config.yaml
d_mlp: 1536
activation: "squared_relu"
norm: "layernorm"
norm_eps: 1e-05
qk_norm: true
attn_scale: 0.171
init: "normal"
lr_mult_down: 1.5
beta1: 0.95
warmup_steps: 0
decay_shape: "pow"
final_lr_fraction: 0.05
MLP neurons of a small language model. Each row is named by its layer, matrix (up: input weights; down: output weights) and neuron, and shows model dimensions 288-415. Each number is 128 + 24 x the weight over its row's rms, rounded and kept within 0 to 255.
After each neuron's rows, "fires after" lists the tokens most often just before its 100 highest values on Wikipedia text that the model never trained on. A number after a token or word is its count.

L7.up1083 [142 154 119  80 135 153 134 138 130 121 130 159 117 128 125  98 134 115 108 164 112 156 131  88 119 123 118 151 115  58 108 176 128 118  86  87 136  84 103 148 138  96 111 128 126 138  71 117 148 112 105 137 103 135 176 128 113 109 178 158 126 103 141 130 128 125 123  83 161  77 134 145 141  89 131 128 108 100  99 123 150 148 129 128 134 116 127 144 174 132 138 109  65 187 122 108 148 127 159 148 181 173 132 128 139 147 142 154 102 144 121  98 123 143 187 144 141 146 115 155 105 113 152 115 121 125 141 135]
L7.down1083 [124 117 117 136 111 132  79 150 106 171 149  79  97 136 113 121 137 131 185 110  90  87  99 128 102 167 105 146  96 164 182  84 106 137 122 145 101 150 102 124 126 157 123 150 159 110 129 157  97 134 120 150 196 105 149 113 135 104 143  99 125 137 192 154 124 127 112 132 109 140 112  92 157 142 136 159 157  83 136  84 142 147 151 151 153 128 146 105 119 135 106 128 190  71 145  88 102 119 102 162 157 160 108  97 120 137 144  92  92 111  90 149 145 158 153 105  94 153 115 140 149  99 111 136 125 134  61  97]
fires after: " and" 44, " that" 13, "," 7, " but" 6, " which" 6

L7.up76 [ 68 145 131  68 144 121 161 141 167 116 128 153 166  96 121  93 105 141 124 142 144 174 128 117 117 154 119 124 142 143 103 148  81  88 131 119 122 127  97 148 160 147 165 130 143  99 173 116 122 100 124 123 143 111  72 144 120  84 110 113 109 139 116 164 123 168 129  85 135 105 132 129  74 160  90 108 126  94 146  93 111 147 145 122 166 130 130 143 132 144  91 141 135 127 126 136 146 167 149 125 103 129 163 144 101 120 115 131 147 152 132  99 161 130 100 162 151 119 129 183 132 174 119 122  90 125 134 114]
L7.down76 [166 162 144 158  96 125 107 100 142 117 136 136 129  99 123 132 144 109 192 128 163 163  99 148 135 129 119 122 100 127 120 105 102  90 132 119 144 135 176 114 126 130 124 164 113 121  80 138 143 108 103 132 127 105 120 142 150 109 128 132 146 170 130 134 133 112 126 100 161  97 143 148 125  83 141 155 111 125 112  83 132 133 112 160 186  69 102 183 108 115 146 106 140 168 119 148 121 111 127 141 119 144 113 147 101 134 134 136 131  95 122 148 107 145 140 110 113 111 144 138 102 118 123 167 120 143  98 137]
fires after: " " 60, " T" 5

L7.up1433 [ 88 147 118  93  95 158 102 110 145 136 114 145 128 126  98 124 113 114 130 113 161 129 143 117 155 138 133 158 143 124 123 133  93 126 128 122 159 111 117 187 130 125 152 120 133 115 119 100 112 150  95 132 135 115 100 118 133  82 149  89 143 128 112 106 157 181 158  63 102 132 186 142 136 167 128 167  95 103 138 147 131 142 110 148 145 108 120 127  63 117 177 121 108 106  39 132 140 175 130 110 136 121  91 152 118 104 135 113 153 118 143 146 149  97 104 140 111 146 144 120 161 124 113 152 139 146  83 103]
L7.down1433 [138 147 121 115 126 143 124 125 123 128 182 107 117  92 148 123 129  97 117 114 151 145 150  92  95 117 123 145 148 155 126 143 126 119 124 106 115 156 156 150 158 120  86 150 102 122 114 121 155 160 116 115 133 118 151 184 115 111 136 103 123 139  96 116 121 114  79 166 157 131 123 113 105 123 120  91 120  84 150 150 104 137 144 125 131 113 116 143 125 145  73 144 171 139 117 143 112 136 116 174 156 165 134 124 139 130 102 143 127 156  84  84 175 123 136 131  69  95 113 180  76 109 197 192 105 138 157 112]
fires after: " " 37, " re" 16, " dis" 5, "s" 4

L7.up886 [131 128 119 116 151 146 105 110 133 160 110 135 111 116 102 112 123 128  87 152  93 132 122 151 151 142 123 163 107 167 113 112 120 157 113 124 180 117 137  78 121 168 166 109  66 127 128 129 126  77 135 165 158 160 147 136 109 113 135 119 191 102 133 157  90 112 118 128 100 126 102 109 123 110 109 132 154 107 139 145 143 133 102 142 159 104 133 164  92 147  76  98 149  72 149 100 140 144 123 129 123 149 118 152  99 134 188 133 165 136 134 111 162 116 106 120 103  63  94 100 105 120 107 140 157 151  88  86]
L7.down886 [178 144 103 136 136 131 110 115 136  94 137 134 135 138 154 167  83 132 115 123 131 124 134 120 125  60 161  99 130 121 143  75 170 141 108 128 139 115 108 125 113 110  96 138 104 110 148 149 152 101 104 119  62  90  91 138 154 136 123 164 123 114 111 139 155 155 111 122 103 139 118 153 121  93 174  86 140 133 157 113 112 174 102 106 122  89 102 108 115 117 120 141 144 137 103 162 146 102 145 108 128 130  99 117 159 118  98 130 125 120 138  93 123  99 136  88  88 141 143 119 169 134 138  77 131 110 150 135]
fires after: " S" 24, "S" 9, " P" 7, " A" 7, " Inter" 6

L7.up22 [121  96 161  98 141 143 169 140 124 122 122  99 167 113 110 139 134 150 126 134 104 146 161 145 131 150 171 113 130 142 105 154 145 144 106 133  87 183 162 122  99 120 138 149 168 156 178 118 137  80 141 106 128 104  99 101 142 118 102 115 121 128 140 140 138  97 124 141 146 100 128  92  61  82 172 147 136 112 112 107 108 112 147 121  96 138 155 123 118 112 103 140 106 103 120 101 134 127  99 137 126 134 101 120 122 103 140  86 125  81 153 134 158 107 156 114 138 108 111 132 104 146 108 119  98 127 102 148]
L7.down22 [143 155 117 112 131  98  97 111 172 169 120 142 111 147 130 109  94  91  90  98  85 137 103 134 113  91 149 172  82 176 107 109 143  94 120 119 114  85 120  74 152 147 101 105 158 124 154 127  85 148  92 158 101 161 150 113 157 142 105 156 121 141 120 148 115 149  93 120 127 153 105 131 165 101 115 121  88 109 147 153 129 142 142 142  83 156 186 130 127 145 137 143 103 122 130 120 156 122 125  97 128 118 186 149 113  81 129  80 132 131  95 131 120 125 156 132 137 142 146 130 147 114 125 141 126  93 110 147]
fires after: " (" 24, "-" 19, " \"" 14, " micro" 12, "—" 5, " " 5

L7.up706 [132 157  69 138 137 135  78  61 118 109 172 159 102  93 110 109 129 152 146 137 114 179  47 139 120 147 147 136 113 120 123 138 166 184 100 112 118 125 138 147 170 138 114 124 112 106 121 123 126  98 160 136 140 130 146 176 114  82 130 154 213 106 112 170 143 134  94 101 156 162 136 153 156  95 148 116 116 116 193 117  98 102 117 135  99 140 154 101 125 143 130 127  91 126 171 139 117 131 132 142 144  95 131 141 172 118 150 130 164 122 125 121 119 132  90 116 133 127  78 134 137 127 118 153  98 150 158 140]
L7.down706 [120 144 136 140 105 121 147 168 122 141  93 119 124 148 119 156 130 159 154 107 126 104 142 146 155 143 108 148 157 131 174 114 131  54 124 166 130 164 138 112 117 144 109 141 152 126 151  89 135 163 120 115 252 131 128  76 139 108 168 108 105 200 134 129 116 127 131 131 131 106 120 144 121 158 118 125 117  84 103 119 152  95 144  86 153 127 112 101 110 112 137 169 145 118 130 105 159 120 119 145 102 140 123 154 159 152 151 114 109 146 102  94 129 128 128 131  98 116 158 132 138 168 146 137 119 173 118 122]
fires after: "," 57, " that" 6, " and" 4

L7.up1496 [113 168 128 116 132 119 121 129 120 124 136 149 152 129 124 124 143 148 142 168 154 155 109 180  96 154 139 114 134 130 145 137 151 125  94  94 132 156  87 125 156 130 124 168 127 123 120  85 143 132  93 104 116  98 147 122 154 124 189 114 132  95 131 150 144  82 191 146 179 104 109 128 137 104 126 164 110 134 132 105 140 178  70 157 180 121 102 100 124 129  86 106 105 123 116 126 110 143 131 155 119 127 131 141 138 128 137 144 124 117 148 161 157 212 104 121 160 140 121 160 150 120 155 174 139 112  96 145]
L7.down1496 [142  88 119 145 138  96 122  98 136 161 101 132 141 128 139 128 155 118 114  85  97 113 122 132 123 159 140  97 144 117 121 114  76 131 154 129 113 149 122 107 104 126 102 129 152  99 114 104 106  78 156  81 150 126 131  87 117  94 104 152 114 133 160 126 150 126  58 142 101 103 114 123 135 151 156 156  92 127 146 125 154  95 148 109 126 198 104 132 140  82 135 145 150 129 134 100  90 112 116 125 149 128 107 134 135 155 135 127 160 136  73 129 138 158 136 164 160 139 118 126 106 149 115 162 102 114 119  97]
fires after: "," 70, "." 6, " \"" 4

L7.up391 [124 160 127 136 105 110 158 160 140 102 150 120 114 125 129 141 146 140 115 128 115 111 177 170 161 134 165 130 101  84 134  82 129 132 168 123 137 107 101 116 113 141 165 111 122  78 112  75 140  97 176 154 114 146 151 158 116 182 116 153 131 115 127 109 164 156 141 136 117 123  88 132 136 119 139 139 141  90 154 180 142 140 106 130 107 132 138 147 171  93  95  98 162  88 118 140 128 110 114 158 129 147 101  99 154 165 116 101 148 150 123 141 134 170 186 176 101 123 155 122 133 169 165  95 122 112 151  71]
L7.down391 [153 130 157  85 125 110 136 160  86 135 129 117 179  87 108 112 153 101 114 107 119 132 113  87 116 142 136 116 130 140 152 110 160 121 128 113 113 130 133 115 106 137 131 109 134 171 140  98 145 145 160 116 133 138 117  95 141 104 165 132 163 129 124 138 141 101 153 118  82  86 107  95 114 106 121 124 121  87 136 137 104 103  84 134 159 137 100 165 134 190 139 137 138  71 115 129 106  98 105 150 126 121 131  89 146 112 123 149  78 122 133 179 128 112 139 107 123 114 103  85 147 138 115 106 123 155 111 136]
fires after: " the" 55, " The" 6, "The" 6, " of" 4

L7.up1387 [118 133 129 129 158 132 116 159 134 131  58 123 126 199 129 148 154  98 156 122  99 125 117 146  65 155 146 141 141  65  83 110 106 105 116  74 122 142 115 133 135 122 106 147  88 143 120  71 144 116 139 160 126 135 133 120 126 144 147 135 161 116  81 176 119 116  99 115  74 121  79 133  90 104  99 128 134 143 158 137 122  91 135 141 133 104 134 164  95  83 120 105 146 150  91  80 133 122 106 170  84 149  72 137 138 139 149  94 156 144 139 134 114 106  98 159 168 153 167 182 116 151 108 156 118  66 117 112]
L7.down1387 [117 149 119 168 118 116 118 117 112 121 130 104 170 105 102 138 148 134  91 142 130 141 108 146  90 139 134 100 141 124 107 134 155 108 119 196  93 144 128 166  66 151 129 139 134 120 153 150 104 151 173 108 180 106 139 151 144 148 142 134 112  88 167 117 140 144 157 156 132 114  88 114 111 116 134 159 162  79 100 164 128 143 141 148 113  90 133  84 102 159 123 149 139 113 120 139  81 123  92  94 152 158  94 134 157 114 149 110 109 159 133 114 115  94 150 111 109 128  92  73 138 131 118 130 161 142 148 148]
fires after: " " 57, "-" 11, " \"" 5

L11.up1004 [139 138 166 142 156 128 163 118 145 129 137 100 104 141 139 125 124 121 131 129 133 100 138 129 159 111 167 141 174 171 155 100 145 124 142 133 155 153 103 131 122 136 166 130 123 102 142  92 135 123 116 148 136 117 139 146 133 180 148 126 142 138 124 130 114 128  81 104 110 121 110  78  68 147 108 159 144 156 166 109 134 129 178 140 127 114 132 105 114 123 102 133 118  99 111 125 140 128 132 107 125 165 189 112 129 133 156 102 108 149 135 141 116 140  68 126 187 149 126 129 142 131 112 129 149 190  68 144]
L11.down1004 [148 128 139  99 144 153 123  96 112 181 130 137  99 134 156 115 110 137 136 120 106 134 119 166 134 113 156 161 129  99 128 140 139 124 101  87 136 165 124 146 154 113 112 141 142 119 100 135  96 138 116  95 125 120 101 117 184 135 141 154  81 167 156 173 100 124 103 175 156 179 107 134 129 151  93 127 133 158 147 139 152  76 122 134  93 142 173 180 126 110 146 139 136 117 123 117 149 119 116 115 134 106 148  88 142 110  98 150 118  73 142 113 173 116 109 147 135  70 161  90 169 131 117 103 147 116 116 145]
fires after: "s" 18, " S" 17, " L" 11, "S" 10, " Sch" 4, " " 4

L7.up197 [154 105 153 106 161 145 121 119 100 125 136 142 111 118 114 112 141 155 199 143 140 105 139 148 123 163  94 155 110 121 155 161 154 108 148 138 120 183 116 103 145 157 109  88 116 157 134 119 117 138 133 145 102 110 156 142 121 155  99 125 149  96 105 147 148 125  71 118 149 110 115 141 164 151 110 142 162 138 152 144 109 164 141 113 105 148  84 120 102 119 139 107 100 127  72  91 123 119 135 164 142 131 139 132 135 146 169 147 155 110 157 154 132 139 116 125 189 150 152 128 126 137 110 121 152 118 111 148]
L7.down197 [158  75 147 141 125 123 127 146  71 118 139  96 109 122 138 152  78 146 125 145 113  72  83 124 121 146 129 113  90 143  96 146 145 112  63 105 154 192 131 144 139 126 128 157  84 182 140 118 125 137  96 114 112 144 136  85 118 115 140 133 103 102 126 158 115 100 121 157 122 141 120  87 132 138 116 102 121 115 152 133 162 139 131 134 130 128 146 100 107  49 103 151 121 165  89 127 137 149 116 126 145 121 104 116 145 127 129  94 136 115 153  98 140 128 117 101 114 149 115 148 132 138 112 101 126 140 142 116]
fires after: " " 55, " (" 44

L11.up1516 [160 121 165 111 143 143 125 147 135 116 124 138 168  92 120 155  89 150 152 139 115 192 146 136 138 161 148 155 114 141 163 138 135 117 150 117 104 165 117 130 144 107 149 117 111 140 130 113  70 157 142 173 112 162 128 102 122 132 170 132 119  86  38 129 139 167 128 132 117 104 160  73 114 134 176 108 107 153 146 135 109  91 151 140 101 116 134 160 160 128 144 136 117 152 111 108 151 135 153 122 138 109 153 101 110 111 120 136 127 155  72 134 198 159 119 130 173 138 115  90 172 130  89 148  94 138 143 135]
L11.down1516 [111 158 129 126 125 139 152 131 125 125 111 123 114 137 143 106 171 134  84 117 148 104 139  75 104 131 123 119 152  97 111 149 131 156 141 127 151 131 101 108 122 115 106 135 146 120 140 132  90 126 170 132 156 114 121  98 152 104 105 131 117 131  98 148 155 104 162 130 115 127 146 128 119 110 146 116  99  68 100 106 147 133 137 116 139 124 144 127 116 120  94 116 130 134 140 117 151 136 142 114 134 171 168 165 103  74 156 100 156  89 163 132 158  79 127 128 115 148 132 132  97 150 137  98 101 147 113 105]
fires after: "s" 30, " its" 12, " his" 11, " their" 5

L7.up628 [110  87 133 175 107 158 122 137  93 102 142 168 144 135 146 113 150  98 158 127 124 134 100 133 139 163 173 128 130 102 150 137 139 139 101  94 100 121 102 118 140  83 125 104 102 113 147 138 122 141 144 146 129 164  93 133 103 146 176 105 145 113  80 136 121 165  94 135 121 150 130 121 134 118 145 172 147 150 140 164 151 124 127 143 144 132 132 112 131  91 136 147 100 121 141 160 142  95 130 149 127  88 126 141 143  88 127 170 113 140 137 124 128 138 120 122 160 133 163 131 114 127 139 122 182  71 157 119]
L7.down628 [149 112 157 103 126 138 131 105  87  81 126 158 137 136 106 102  89 119 133 127 132 127 104 123  92 142 105  71 132 104 136 151  97 201 146 171  89 145  74 110  78 101 129 147 117  92 115 107 146 114 122 106  69 193 141 167 114  86 147 180 154 112 150  98 138 122 132 115 166  85 175 142 117 155 119 149 135 117 132 114  90 141 145 125 101 114 158 153  78 150 100 168 147 111 114  87 133 127 169 108 161 107 119 123 118 170 107 112 168 120 122 122 109 142 205  78 122 116 109 110 119 110 144  94 141  95 138 108]
fires after: " his" 30, " her" 16, "s" 7, " (" 6, " \"" 5

L11.up106 [134 113  58 102  94 176 101 117  95 168  73  97 154 135 149 129 114 124 137 143 125 131 116 148 156 127 139 120 114  96 107 115 158 144 143 106 115  96 128 149 150 103 130 151 130 121 137 109  65  91 135 121 110  91 135 125 117 179 130 131 163 102 111 150 105  97 125 101 106 141 142 144 129 117 141 140 139 103 139 154 135 134 182 170 154 124 107 140 114 143 112 126 124 117  72 160 147 122 101 137 133 123 154 146 124 105 151 117 151 110 193 167 111 118 135 124 152 125 148 115 168 161  59  67 133 126 130 127]
L11.down106 [ 92 125  97 176  89 185 105 145  98 150 130 143  92  96  82 136 103 101 133 107 116 133 152 131 120  94 105 148 157 121  64 148 143 100  76  83  89 154 105 131  75 147 131 102 130  96 120 103 104 143 149 148 113 135 133 140 148  89 109 129 146 145 108 153 118 142  93 145 118 101 106 113 105 147 105 138 100 135 123 137 125 174 151 139  97  96 107 141 104 119 152 103 166 114 146 129  95 154 118 137  88 148 162 102 158  96 164 111 120 107 134 115 174 116 138 104 126 112 175 101 151 133 117  95 152 134 143  93]
fires after: " was" 31, "-" 8, " re" 7, " been" 4

L7.up1094 [103 134 117 108  97 122 127 111 117  87  89 126 164 142 105 114 115 106 127 113 139 116 114 170 111  98 140 135 124 119 151 139 145 122 161 171 131 149 125 140 168 108 172 115 124 126 111 139 123 126 122  98 142 104 127 116  86 154  69  93 137  93 143  97 166 146  92 153  92 172 110 141 131 121 112 119 122 138 155  76 116 131 105 126 132 112  87 117  95 152 134 129 164  80 131 120 145 119 129 117 118 162 131 163 111 139 122 116 155 121 210 135 165 158 111 130 163 144  93 135 148 172 106  96 112 156 125  91]
L7.down1094 [125 151 139 143 116 109 140 108 109 141  83 124 114 145 150 162 128 144  96 145 120 105 148 134 107 110 123 155 131 110 126 158 193 108  88 108  98 121 134 139 140  74  90 112 138  99 127 132 158 160 114  82 104 137 109 116 177 112 105 199 119 113 137 141 130 110 125 121 116 146 111 136  92 151 133 144 107 104  86 112 151 121 117 133 143 172 130 119 135 127 147 104 125 132 119  88 156  76 115 105  99 116 167 128 128 139 112 135 122 135  98 131 166 132 144 116 138 102 103 137 157  98 123 108 153 109 144 157]
fires after: " was" 20, " is" 14, " be" 11, " been" 10, " were" 9, " are" 5

L7.up301 [127 144 159 140 155 155  99 136  99 133 117  99 151  87 135 108 180 125 121 165 141 108 140 158 134 148 114 125 135 115 116 130 145 144 131 117 165 137 104 146 169 123 143 121 136 145 140 115 105 111 104 121 116 139 102  98 174 102 133 131 108 150 138 106 131 122 115 132 131 106 155 138 133 150 141 130 149 104 163 136 135 128 123 141 127 118 146 144 111 142 125  96 122  85 138 126 145 118 113 109 116 117  71 163 124 136  94 119 127 121 124 115 126 105 141 126 145 199 152 157 145 138 119 107 141 179 121 100]
L7.down301 [147 136 147 119 128 137  90 145 132  98 113 173 136 147 149 153 133 123 146 111 141 147 147 145 114 135 144 135 133 157 111  96 126  95 137 118 120 105 127 172 133  68 132 170 134 112 106 161  76 119 115  86 135 128 113  53 111 117  91  93 148 127 141 135 104 105  96 147 141 131 126 106 190 142 131 109 145 149 101 155 116 122 144 120  85  91 127 123 151 121 118 132 127 118 118 159 157 154  80 141 137 153 153  97 155 118 104 127 104 160 144 171 114 145 144 139 108  94 147 115 129 136  71 129 183 175 124  92]
fires after: " " 21, " S" 20, " P" 14, " K" 11, " M" 8, " A" 6

L7.up93 [134 135 161 131  93 123 124 125 118  71 123 126  83 139 139 141 138 122 150 144 112 182  94 116 112 145 116 129 136 106 118 137 116 147 125 160 127 140 136 170 156 119 104 101 157 105 131 109 169 136 157 138 100  89 153 130 155 131  98 144 139 101 119  54 106 168 127 123 170 145 114 160 114  95 102 146 145 139 146 135 138 136 120 124 117 107 121 148  90 138 109  87 168 141 123 108 136 132 166 114  67 118 112 174 118 144 148 115 130 105 146  95 120 126 182 104 145 168 112 158 140 187 105 113 106 125 155 141]
L7.down93 [152 141 152  88 108 123 160 133 116 116 104 108 124 107  52  78 164 140 120 151 114 127 113 152 137  98 130 202 154 166  97 160 146 112 142 140 126 116 100 178 119 143 102 123 191 133 109 125 119 160 123  99 160 112 113 101 160 153 130 153 116  98 159 119  99 100 135 127 124 113  86 113 142 107 108  99  79 161 123 106 114 138 156 138 160  74 154 123 171 174  74  95 119 126  89 124 155 149 135 170 129 133 111 148 110 151 112 131  92 116 132 110 181 153 172 149 140 149 132 100 140 106 109 111 118 145 169 155]
fires after: " was" 29, " is" 12, "|" 8, "==" 5, " are" 5, " had" 5

L7.up711 [105  62  93 132 123 132 166 106 127 154 102 187 141 109 163 111 132 123 116 129 115 156 113 127 174 164  97 141 109  91 156 140 140  98 148 130 115 144 134  65 112  85 121 113  99  98 121 137 133 127 167 153 116 146 165  90 103 131 195 147 120 115 124 119 142 110 122 143 154 154  69 140 128 106 139 153 127  98 119 134 126 150 158  95 104 133 117 116 138 149 117 135 127 114 135 132 128 121 122  91 123 102 107 104 129 137 151  92 121 130 155 143 117 126  68 157 118  84  96 174 133 125 157 102 110 148 114 127]
L7.down711 [162 151 123 137 119 151 141 133 112 110 125 126 107  94 111 104 155 101 156 152 112 145 108  77 136 122 139 115 108  93  51 161 116  82 124 140 139 144 132  97 175 125 156 156 108 105 100 121 152 119 165 123 194 125 115 151 102 143 118 155 104 122 145  99 131 180 113 122 146 130 119 159 118 149 158 145 120  81 125 100 131  98 153 110  94 121 147 113  98 146 134 144 136 109  90 157 128 123 149 111 121  99 125 155 130 116 150 121 106 124 156  95 165 171 142 153 111 129 133  78 137 134 138 107 140 160 110 126]
fires after: "-" 31, " " 14, " (" 9, "/" 6, "\n" 4

L7.up153 [106 119 134 146  94 145 133 137 130 100 119 140 131 135 102 115 138 121  96 111 113 131 127 141  79 113 130 119 140 159 107 119 117 140 142 123 114 160 138 149 159 107  95 126 166 117 175 159 105  94 105 113 141 125  62  89 144 148 153 135 127 147 139 142 159 133 146 109 170 134 143  98 156 130  79 143 146 157 141 121 122 100 140 104 152 155 115 139 151 119 140 107  87 115  81 110 111 105  94 133 120 172 142 118 168 127 135 140  94  97 145 151 127 131 182 116 101 106  79 160 117 141 114 153  86 103 121 145]
L7.down153 [149 123  85 152 146 122 115 133 156 121 129 131 113  86 158 147 146 137 112 153 144 117 140 138 147  99 137 161 165 174 146 135 107  61 123 148 136 136 123 152 120 129 142 104 119 107 105 188  96  77 140 178 105 156 138 121 142 136 107  97 130 146 153 186 134 172 109 122 131 111 122 169 121 135 124 139  78  94 122 152 136 153 105 176 156 134 137 142 133 129 138 147 109 143 136 102 128 157 137  91 150 141 165 149 119  87 154 113 155 173  86 148 159  84 114 142 133 108 151 111 145 136 107 120 147  74 127 100]
fires after: " \"" 24, " (" 20, "-" 13, " " 12

L7.up477 [146 128 130  99  91 127 150 127 119 161 163 165 183 139 137 111 118 126 139 125 131 129 117 117  90 146 103 124 136 115  92 146 148 109 138 124  88 180  91 208 141 130 137 138 127  85 148 135 108 102 152  99 113 144  92 124 131 110 116 128 111 140 105 122 152 122 135 112 114 114 123 142  94  69  61 131 137 135  80 136 136 117  95 145 109 111 113  96  89 119 148 108 147 128  88 124 110 139 148 183 167 140 114 106 133 162 138 137 103 151  97 110 119 173 125 146 147 143  88 131 102 147 110 163 154 100  83  88]
L7.down477 [130 114 141 147 104  59  89 145  93 128 151 120 128  98 127  84 146  95 138 143 123 100 177  96 142 148 157 161 129 147 101 121 152 145 133  95  97 134  82 166  83 133 129 130 133 142 140 179 100 136 174 102  89 110 125 100 132 147 129 155  99 139 115 108 168 117 120 161 151 149  84 133 153 149 137 158 160 152 116  83 149 124 149 117 110 164 101 146 145 176 101  95 132 123 134 145 119 128 175  86 128 115 115 149 129 107 153 141 141 120 119 139 162 162 173 134 152  93 116 131 126 180 120 128 127 107 112  91]
fires after: " " 46, " (" 20, " 1" 7, " 0" 4, " '" 4

L11.up104 [140 139 190 151 122 125 118 115 122 150 141 153  85  97 125 125 158 132 157 165 128 118 112 148 127 107 163 111 119 101 140 106 157 142 136 114 107 128  93 126  81  77 103 132 150 151 144 103  78 127 105 130 110 152 153  97 161 128 154 125 126 106 120 129 150 148 113 117 137 141 156 137 124 100 153 125 116 144 122 148 158 131 163 111 142 118 154 102 142 136 140 132 103 141 170 153 111  89 108  97 167 148 120 117  72 118  89 118 142 144 107 173 172 115 128 109 146 105  91 128 122  91 136 171 145 157 168 103]
L11.down104 [121 166 124 141 159 114 154 144 101 134 153 133 120 118 151 117 116 108 119 132 116 164  99 133 116 136 127 155 122 107 104 130 132 124  97 123 146 118 120  91 129  93 117 137 181  83 130 120 115 107 119  95 105 131 143 164 157  75 104 175 111 141 154  94 123 110 128 131  85 135 106 139 110  68 160 121 155 130 104  83 170 136 166  94 121 120 159 152 123 141 102 133 134 136 159 120 139 132 115  86 158 146 207 146 136 160 110 115 144 141  90 124 153 147 145  94 174 146 120 139 134 111 142 113 111 113 172 112]
fires after: " his" 39, " her" 16, "s" 14, "-" 5

L7.up787 [133 159 164 114 131 152 117 164 145 182 120 116 144 111 119 141 174 158 117 113 104 137 135 147 117 147 132 113 130 110  88  93 115 179 150 123 129 169 150  83 130 112 189 155 159 135 146 100 184 165 133 133 145 140  83 161 156 145  98 121 167 130 114 157 138 109 110 105  91  80 117  93 135 116 134 123 107 106 152 148 140 114  83 145 159 109 143 126 173 114 127 105 150 133 109 120  96 139  50 117 130  96 118 126 166 165 145  80 171 131 151 134 138 166 151 169 156 112 137 155 123 130 142 116 113 126 143 113]
L7.down787 [145 159  81 150 126 116 148 145 134 148 163 127  96 112 138 118 137 139 140 130 116 108 152  69  93 127  99 137 144 120  84 133  86 129 124 153 116 107 114  81 117 112 106  93 115 156 122 131 130  76 131 133  94 122 128 118 138 123 104 179  94 135  85 137 128 156 111 129 109 133 147 150 120 101  87 147 152  83  79 105 128 155 115 152  94  89 156  93 119 111 101 122 125 148  75 109 116 135 168 115 140 119 131 122 111 147 116 141 129 126 142 153 104 111 123  81 121 134 143 180 121 140 120 132  85 124 108 155]
fires after: " al" 26, "s" 20, "S" 16, " S" 16, "AS" 4

L11.up989 [165 103  75 118 160 137 143 150 154 112 119 113 127 111 109 113 117 124 126 115 144 150 180 143 147 112 180 100 111  90 112  96 141 136 129 101 117 138 142  98 110  94 151 164 169  85 126 154  97 132 112 147 102 116 136 156 140 165 159 133 141 111 169 113  91 105 111 148 139 141 129 104 118 167  95 140 141  75 113 131 114 126 122 107  88 109 140 154 119 166  89 134 158 124 129 149 108 121 164 133 124 150 113 133 133 130 119  84 151 140 122 142 139 155 117 137 121 109  64 113  98 146 110 126 155 107 159 111]
L11.down989 [176 137 126 106 104 117 154 118 117 146 136 122 138 150 175 132 124 107 160 104 154 159 110  88  95 154 154 106 138 134 160  80 135  94 121 131  98 137  80 130 101  84  99 101 146 169 117 117 150 136 153 158 120 120 152 120 145 141 125 172 133 105 103 114 121 159 141 112 119 106 125 145 116 169 154 133 104 127 106 157  70  91 160 132 141 119 152 151 130  98 116 134 129 125 141 157 159  75 117 160 106 178 116  90 137 134 145 128 125 121  92 149 106 175 170 137 134 133 107 153 126 118 151  98 153 195 101 108]
fires after: " the" 23, " The" 14, "The" 8, " its" 5, "s" 4, "|" 4

L7.up871 [130 151 129 115  89 159 141 127 129 114 126 147 104 101 116  90 145  57 138 135  90 118  97 125 100 166 125 102 147 144  94 149 178 120 123 131 167 150 136 121  86 113  93 150 120  90 120 105 146 171 129 134 108 135 145 140 110  71 205 122 122 118 153 165 136 143 198 152 136 106 125 103 111 141 144 103 143 141 117 134 146 124  92 114 113 138 121 135 166 107 101 155 124  91 114 137 136 181 136 144 130 101 105 115 146 157  79 121  88 113 139 138  89 122 117 124 132 117 150  86 104 139 105 145 191 161 120 145]
L7.down871 [152 127  98 140 159 109 172 120 121 147 135 125 130 122  94 122 177  72 103 114 159 150 113 142 128 128 110  98 127 144 129  80 140 154 161 145 128 119  86 102  93 121 142  96 113 165 133 103 150  80 108 135  86 145 123 134 130  86 159 131 109 112 112 153  98 109 111 121 135 124 131 149 102 112 128 126  92 138 144 122  91 138 119 132 156 137 154 108 118 124 130 112  99 124 129  46 109 120 118 112 109 135 145 126 157 121 134 155 167  98 125 125 152  91 115 126 181 161 164  46 113  70 127 133 107 132 114 135]
fires after: "," 68, " (" 5, "\"," 4

L11.up41 [159 111  99 119 122 161 164 115 155 158 102 133 105 157 135 141 133 134 138 139 165 127 133 169 119  91 142 156 138 128  92 148 141 116 122 126 121 137  76 100 100 132 135 140 138 155 144 104 108  82 145 116 127 137 112  80 128 128  79 106 138 147 129  99 142 124 101  96 126 126 148 132 111 131 132 128 150 110 142 156 110 103 117 107 156 141 101 146 128 126 121 113 129 126 100 111 123  96 107 120 101 143 107 128  96 106 160 149 106 150 112 129  85 112 123 145 147 147 129 114 157 118 142 162 154 136  91  99]
L11.down41 [141 145 134 153 108 139 167 117 102 109 137  82 116 149 111 130  89  76 119 151  84 114 134 116 112 129 138 159 130 151 181 101 104 123 124 136 135 133 105 132 140 121 123 130 124 122 125 136 107 133 103 105 205 124 137 141 177 120 136 103 191 119 130  79 134 135  77 171 108 154 129 128  95  88 117 150 122 131  97 121 107 160 131 157 108 137  98 118 130  93 140  94 143 100 108 213 175 176 100 155 164 138  83 158 121 120 131 132 107 126 111 128 133 147 104 123 133 109 132  79 158 164 153 106 107 128 136 139]
fires after: " |" 45, "-" 9, " a" 6, " Cali" 5